Part of a small language model's weights: 12 layers.
MLP neurons of a small language model. Each row is named by its layer, matrix (gate and up: input weights) and neuron, and shows model dimensions 48-175. Each number is 128 + 24 x the weight over its row's rms, rounded and kept within 0 to 255. A neuron's up and down rows have the sign that makes its largest values positive.
After each neuron's rows, "fires on" lists the tokens most often at its 100 highest values on Wikipedia text that the model never trained on. A number after a token or word is its count.

L5.gate412 [134 111 138 123 106 113 105 108 145 155 113 124 127 164 106 136  87 145 110 177 148 112 109 152 154 148 116 126 148 100  94 119 149  94 147 167 133 144  86 186 112 157 127 139 137 160  85  91 154 134 106  98 135 115 117  71 152 172 156 144 121 177 114 105 141 144 135 140 139 139 138 180  73 129 105  86 138  88 173 145 137 150 132 152 121 136 116 151 139 116 142 122 127 101 135 142 100 154 191 148 127 138  88 131  87 101 161 132 115 103 150 167 106 125 139  99 151 117 115 137 103 163 133 110 186 116 145 125]
L5.up412 [142  99 130 152 123 152 105 133 153 124 137 137 113 142 135 122  99 103 136  95 151 137 128 117 107 138 135 106 134 143 112  60 126 151 137 110 136 169 126 125 182 148  89 137  97  89 167 154 150 169 113 112 196 104  77 105 130 129 100 126 111 128  89 105 128 109 116 118 151 109 173 101 144 119 135 160 149 178  90 128 134 113 113 106  99 110 124 155 120 133 101 132  85 119 150 146 142 130 131 131  83 141 160 112 178 108 114 125 142 115 131  90 120 176 120 137  95 145 146 152 140 100 122 173 136 124 147 120]
fires on: "," 17, " &" 12, "al" 10, "d" 8, "ical" 7

L6.gate550 [159 104 169 103 142 125 105  94 123  67 135 144  86 137 125 112 111 131 122 149 118  96 141 157 100 152 160 136 154  98 136 153 146 135 126 158 167 154 127 126 128 129 103 113 145 130  77 104 130 134 178 129 114 133  68 123 136  73 126 117 162 147 148 100 125  91 113 123 138 132 134 129 160 144 112 135 136 112 112 100 110 157 101 143 103 134 118 104 140 125 111 143 118 143 161 121 136 106  99 145 119 122 108  88 142 115 153 146 109  78 162 136 162 168 134  80 107 127 153 133 133 106  83 144 144 109 140  92]
L6.up550 [113 149 134 132 135 163 127 128 129 131 107 140 210 104  99 147 147 150 149 123 103 125 122 112 135 116 138 107 151 108 122 106 136 149 158  96 171 136 116 130 141 146 192 135 143 106 125 105 145 115 123 107 157 143 111 140 174 122 164  93 156 142 154 138 169 125 120 131 159 134 140 107 104  81 122 157 116 149 104 143  81 158 113 108  69 111 149 116 155 121 127 115 131 112 154 128 120  94 162 147 112  88 100 109 119 108 141 143  95 158 111 137  66 111 157 113 129 131  79  71 126 144 110 118 118 134 153 153]
fires on: " |" 25, "ce" 13, " Loss" 12, " in" 4, " -" 4

L5.gate862 [113  97 154 109 116 126 113 144 124 119 130 145  98 117  90 118 134 174  99 114 115 115 160 139 159 114 151  95 135 114  96 124 167 128 175 155  87 105 148 116 142 125 117 142 173 122 108 143 146 155 104 146 114 151 141 114  63 111 104 149 135 166 141 129 135  76 141 116 112 138 147 145 159 137  94 169 133  77  74 172 105 145 144 124 118 130 140 104 122 145 117 174 127 141 156 120 165 120  98 149 168 120 124 129  97  81 124  98 162 132 155 153 148 153 148 140  78 121 135 158 112  54 101 119 115 109  98 129]
L5.up862 [122  99 147  99  93 157 151 129 145 144 140 102 100 132  93 109  90 183 111 114 144 116 116 134 108 103 162 112 144 101 115 120 163 143 173 156 129 113 170  88  81 164 110 112 170 119 138 160 158 116 148 116 107 130 158 144  98 117 173 131  81 158 132 151 119 120 128 154 140 148 132 131 148 148  99 105 162  81 102 145 121 138 162 146 117 168 106  96 133 126 108 116 105 147 175 126 140 147  96 111 144 119 167 125 122 122 148  77 122 129  85 108 121 140 148 119 107 148 121 152 156  89 120 128 114  95  81 108]
fires on: " including" 23, "-" 12, "\n\n" 9, " include" 8, "=" 7

L6.gate336 [ 98 123 144 116 132 142 104 133 113 117 127 148 115 126 113 139 164 142 117 184 117 140 204 122 146  73 117 126  90 161 112 122 174  92 114 154 131 114 144 143 124 134 144 101 119 152 133 158 137 142  85 167 115 124 102 160 117 123 119 133 140 141  97 163 167 111 138 146 148  83 134 113 104 135 145 165 142  82 110 122 131 157 113 125 118  81 102 122 148  99 173 143 115  88 159 122 134  98 155 106 118 126 130 108 153 141 166 142 109  86 140 126 101 155 146  99 119 120 144 151 108 126 118 125 155 163 112 110]
L6.up336 [110 103 119 121 107 125 102 151 133 103  76 116 115 137 103 140 137 102 131 163 126 135 151 128 110 119 130  75  95 114 116 123 160 115 136 121 137 177 118 104 126 140 116 112 123 166 145 142 140  91 101 117  96 114 163 201 116 155 150 133 118 133 112 192 114 127 130  95 145 103 133 130 140 103 108 128 146 131 141 116 129  94 101 163 131 129 122 120 102 124 157 102 128 107 137 142 120 139 120  89 109 134 133 145 148 152 156 114 109 113 111 117 170 157 137 108 163 106 141 122 134 155 134 119 128 126  96 129]
fires on: "." 35, "-" 17

L6.gate740 [176 130 138 143 125 109 120 120 127 140 129  99 107 133 132 131 126 142  86 127 133 100 180 149 118 102 167 138 136 107 158 150 153 109  65 138 170 102 122 140  96 122 129 110 143 123 108 121 141 124 120 126  69 152 136 125  73 136  88 144 165 132 115 148 133 130 131 154 132 154 114 128 135 124 142 147 124 141  84 138 106 152 137 118 108  60 155  90 108 141 152 146 167 148 176 179 136 135 142 107 124  92  84  89 147 124 143 143 135  98 139 117 123 161  96 169  88 174 124 162 135  95 135 127 152  94 135 155]
L6.up740 [126 120 155 151 172 115 116 141 130  89 105 128 135 146 122 129 104 172 139 164 127 106 136 139 138  69 138 144 150 145 118 115 158 110 121 140 152 131 119 134 122 149  81 101 162 119  87 125 130  78 103  78 116 109 125 122 106 120 134 132 143 169 146 152  96 109 135 157 143 127  92 129 107 101 146 122 159 120 115 171 128 167 160 130 122 100 149 116 125 128 118 126 122 143 148 164  93 131 128 134 109 118 116 153 163 132 159 154 145 119 150 127 163 117  86 158 118 143  89 156 184 116  92 119 138  39 105 152]
fires on: "-" 40, " |" 15, "ant" 10, "=" 8, "H" 4

L8.gate214 [131 112 163 144 113 165 113 116 191 152 102 121  85 134 121 138 108 145  89 141 134 135 100 141 162 134 157 128 163 107 143 110 117 120 152 155 134  71 131 159 179 120 168 113 116 121 109 109 110 164 141 108 132 136 144 121 169 131 101 162 143 160 110 112 140 111 124 118 141 183 129 147 138 155 115 129 131 114  90  66 128 109 148 196 130 119  89 105 142 138 123 153 125 116 182 110 138 110 155 179 112 144 118 100  77 128 135  92 123  93 139 140 152  94 129 148  70 116 172 150 120 110 134 124 133 155 112 163]
L8.up214 [143 134 139 130 114 106 115  89 154 125  98 183  92 144 136 130 144 159 107 116 114  81 100 112 126 106 120  94 140 148 117 108 135  88 114  96 118 139 149 127 154 168 156 149  86 122 130 141 162 155 129 136 186 121 125 125 116 142 154 153 120 134 104 120 150 113 145 122 166 101 105 111 160 112 172 111 154 126 156  70 127 111 146 142 139 135 120 120 135 149 122 154  94 130 127  96 100 179 105 131 129 106 125 102 181 184 151 117 134 117 136 125 162 109 104 142  98 123 134 149 150  89  93 131 137 125 114  80]
fires on: " and" 59, "," 12, "s" 4

L6.gate875 [121 129 178  97 146 148  86 131 177 114  74  89 133 138 144 112 167 109 122 142 148  86 120 122 110 155 154 116 154 101 142 156 100 123 136 164 107 107 117 116 128 115 117 119 157 130 102 146 125 180 191 146 102 109  93 171  75 109  98 124 131 144 136 125 106 104 154 106 116 162 141 140 157 160 115 148 193 140 104 140 129 125 140 143  90 173 111 108 122 113 101  94 121 104 102 115 110 149 111 145 170 154 110 137 105 118 135 155 144 174 115 102 140 161 123 101 137 132 169 145  90  68 115 144  78  68  94 135]
L6.up875 [107 137 146  99 116 121 132 129 158 171 160  84 131 116 106 154 153 152 107  82 104 139 156 103 140 118 129 117  96 117 157 182 137  90  92 155 152 139 167 157 118 111 122 159 151 133 137 126 138 140 107 172 146  86 125  89 126  99 135 155 125  95 158 146 102 114 124 186 130 118 161 135 163 141 128  75 130 131 106 127 141  79  97 147 101 130 109 115 128 160 130  79 134 129 133 114 146 143 170  89 114 131 164 146 118 129  93 101 135 126 126 174 123 160 117 118 190 151 126 178 121 123 110 101 135 125  92 124]
fires on: ":" 33, "=" 14, " of" 12, " including" 10, ";" 6, " as" 6

L6.gate598 [114 139 158 139 156 119  95  90 125 124 146 112 103 109 120  94 130 105 113 154 138 150 145  93 163 111 142 147  97 113 120 184 148 112  95 101 144 147  89 170 104 132 124 126 180 132 145 123 152 135 106 134 119 116 152 143 124 146 118 113 162 115 118 135 109 111 182 112 148 103 126 141 103 113 139 143  98 123  96 150  90 104  97 173 109  75 102 116 135 105 186 150 150 152 102 129 110 114 166  95 100 107 126 123 104  94 123 138 149 130 138 160  99 142 102 105 129 182 144 158 155  85 137 133 141 152 163  82]
L6.up598 [ 95 142 122 159 116 144 133 130 132 121 101 133 124 113 114 105 151 174 109 162 176 159 105 152 120  98 168 110 114 161  86 163 167 137 122 125 145  69  72 133 109 171 102 126 148 122 158 107 109 127  97 109 121 134 184 142  80  96 101 135 114 141 155 150  99  96 125 124 130 140 108 157 144 112 108 126 124 156 156 194  71 117  94 102 125  96 162 122 143 161 150  95 146  91 134 143 125 149 172 114 133 148 112 102 143 152 149 119 146 114 162 133 144 127 147 114 115 106 110 117 138 138 114 124 133  99 134 106]
fires on: " |" 40, "." 10, "on" 9, "-" 7, "L" 7, "ge" 6

L6.gate470 [160  70 106 134 113 138  98 115 135 114 123  77  85 150 127 152  71 125 115 105  99 168 126 168 146 138 105 173 112 117 150 120 144 125 129 126 144 140 137 164 162 143 137 112 126  98 131 164 116 133 144 153 147 138  85 108  70 159 111  95 141 141 137 105 119 174 120 146 114 158 128 151 160  96 128 109 109 100 118 109 148 138 119 120 107 125  94  78  79 169 102 139 189 121 129 135 145 114 124 134 139 157 144 139  93 141 106 154 128 114 109 143 104 115 155  72 136 175 125 181 124 112 200 121 142  94 118 166]
L6.up470 [112 115 155 106 101 123 122 100 117 117  88 119 122 154 138 129 121 166 115 144 155 129 129 119 120 139 152 148 106 120 150 128 142 106 180  77 102 138 136 107  95 163 130 156 120 158 169 141 153 120 169 179 142 102 137 139 128  79 142 108 146  97  95 109  69  97 122 139  98 109 143 122 116 134 171 105 132 125 110 114 136 155 117 152 106 112 124 133 142 128  80 139 114 156 160 100 135 130 122 129 161 131 105  99 111 156 137 151 159 140 173  98 142 127 125 157 130 140 138 116  89  67 134 102 163  84 139 154]
fires on: "a" 40, "ia" 7, "ald" 6, "ati" 4, "aly" 4

L7.gate327 [124 116 102 136 111 127  78 139 126 137 105 111 172 121 136 137 133 143 111 137 142 111 105 126 132 128  97 113 132 115 144 133 108  95 129 143 157 100 165 127 103 120 140 137 159 152  93 122  99 131 100 118  78 162 152 122 145 163 167 153 125 168  53 138 150 167 102 104 167 164 136 128 112 179  73 138 165 126 105 136 140 100 110 119 124 121 103 127 126  96 152 145 100  93 125 137 134  70 122 150 109 158 136 107 122 128 143 132 115 122 129 107 136 122  67 172 102 169 154 133 162  97 115 149 134 141 142 159]
L7.up327 [ 99  93 153 158 127 107 147 172 164 129 132 151 120 131 135 134 112 147 152 117 129 128 157 123 120 138 117 108 117 109 149 178 147  97 109 152  97 123 167 117 153 165 123 118 118 200 107 144 124 123 154 105 174 153  90 128 106 133 135 127 135 114 118 139  82 137 129 109 145 131 149  89 139 122 132  97 113 188 142 109 125 139 124 120 161 157 164 169 131 147 126 132  90 130 137  99 104 167 118 177 121 128 118 132 151 158 123 164 145 126 119 111 134 135 131 127 111 120 141 148 155 151  90 149  64 102 132 136]
fires on: "-" 20, " and" 18, " of" 11, " (" 6, " the" 6, "ial" 5

L5.gate73 [132 100 122 100 127 117  94 144 154 144 111 125 153 103 147 126 129 114 140 108 147 123 122 119 139 147 127  95 109 161 121 115 113  72  95 174 119 106 116 151 150 106 143 149  89 118  72 126 153 147 141 156 118 118 129 152 114 124 136 134 158 108 154 173 127 138 154 125 134 168  91 109 157 139 122  85 104 141 152 144 120 124 136 180 108 112 108 148 138 192 138 166  84  96 117 123 119 133 114 174 136  94 112 120 110 177 116 183  85  85 131 152  90  81 108 107 128 119 187 158 119 113 150 145 135 116 130 110]
L5.up73 [120 163 144 124 121 107 108 134 141 102 145 136 129  77 119 155 144 145 145 145 149 114 146 135  92 101 139  94  65 114  82 112  87 101 121 127 163 148 126 171 110 134  87  81 117 158 134 115 158 161 100 136 161  97 104 124  91 150 141 139 124 115 116 131 159 136 127  62 154 133 112 102 157  86 111 161 110 119 156 118 120 111 141 140 115  92 107 138 110 139 154 145  78 124 110 146 109 114 163 150 109 137 107  95 145 104 180 125 167 100 132 140 127  99 114 114 135 156 113 123 138 121  62 149 141  99 122 133]
fires on: " |" 59, "|" 19, "," 9

L6.gate414 [122 125 155 132 136 142  93 143 126 124 109  81 128  94 118 143 132 160 120 133 145  92 137 151 152 109 140 124 110 187 141 158 139 105  93 146  89 120 132 126 126 102 161 162 162 134 136 146 155 156 140 122 150 155 130 114 114 134  92 137 132 149 147  99 148 102 128 138 139 124 115 147 170 123 118 135 105 103 135 131 130 106 114 127 115 145 121  84 151 141 136 148 116  83 131 153 108  98 116 149 153 115 142 107 116 160 119 141 139 103 116 120 135 145 137 106 105 162 130 143 123 113 131 158 131  98 109 142]
L6.up414 [136 121 160 145 129 184 118 138 135 136 177  82 144 104 144 114 119 146 140 126 148 111  94 130 146 129 156 137 105 158 143 167 155 130 112 139 119 126 181 113 107 138 129 163 152 161 100 118 163 145 138 120 177 143 135 104 139 131 159 165  64 161 159 125 146 102 127 174 107 110 148 112 117 152 132 153 129 133 137 147 128 101 137 104 128 170 107 108 161 136 121 129 115  81 148 133 128 125 102 138 157 100 159 144 120 122 141 118 167  90  82 122 140 167 128 122 143 154 139 151 145 108 112 152  95 106  93 138]
fires on: "=" 20, " and" 11, "\n\n" 10, " from" 8, " on" 5, ":" 5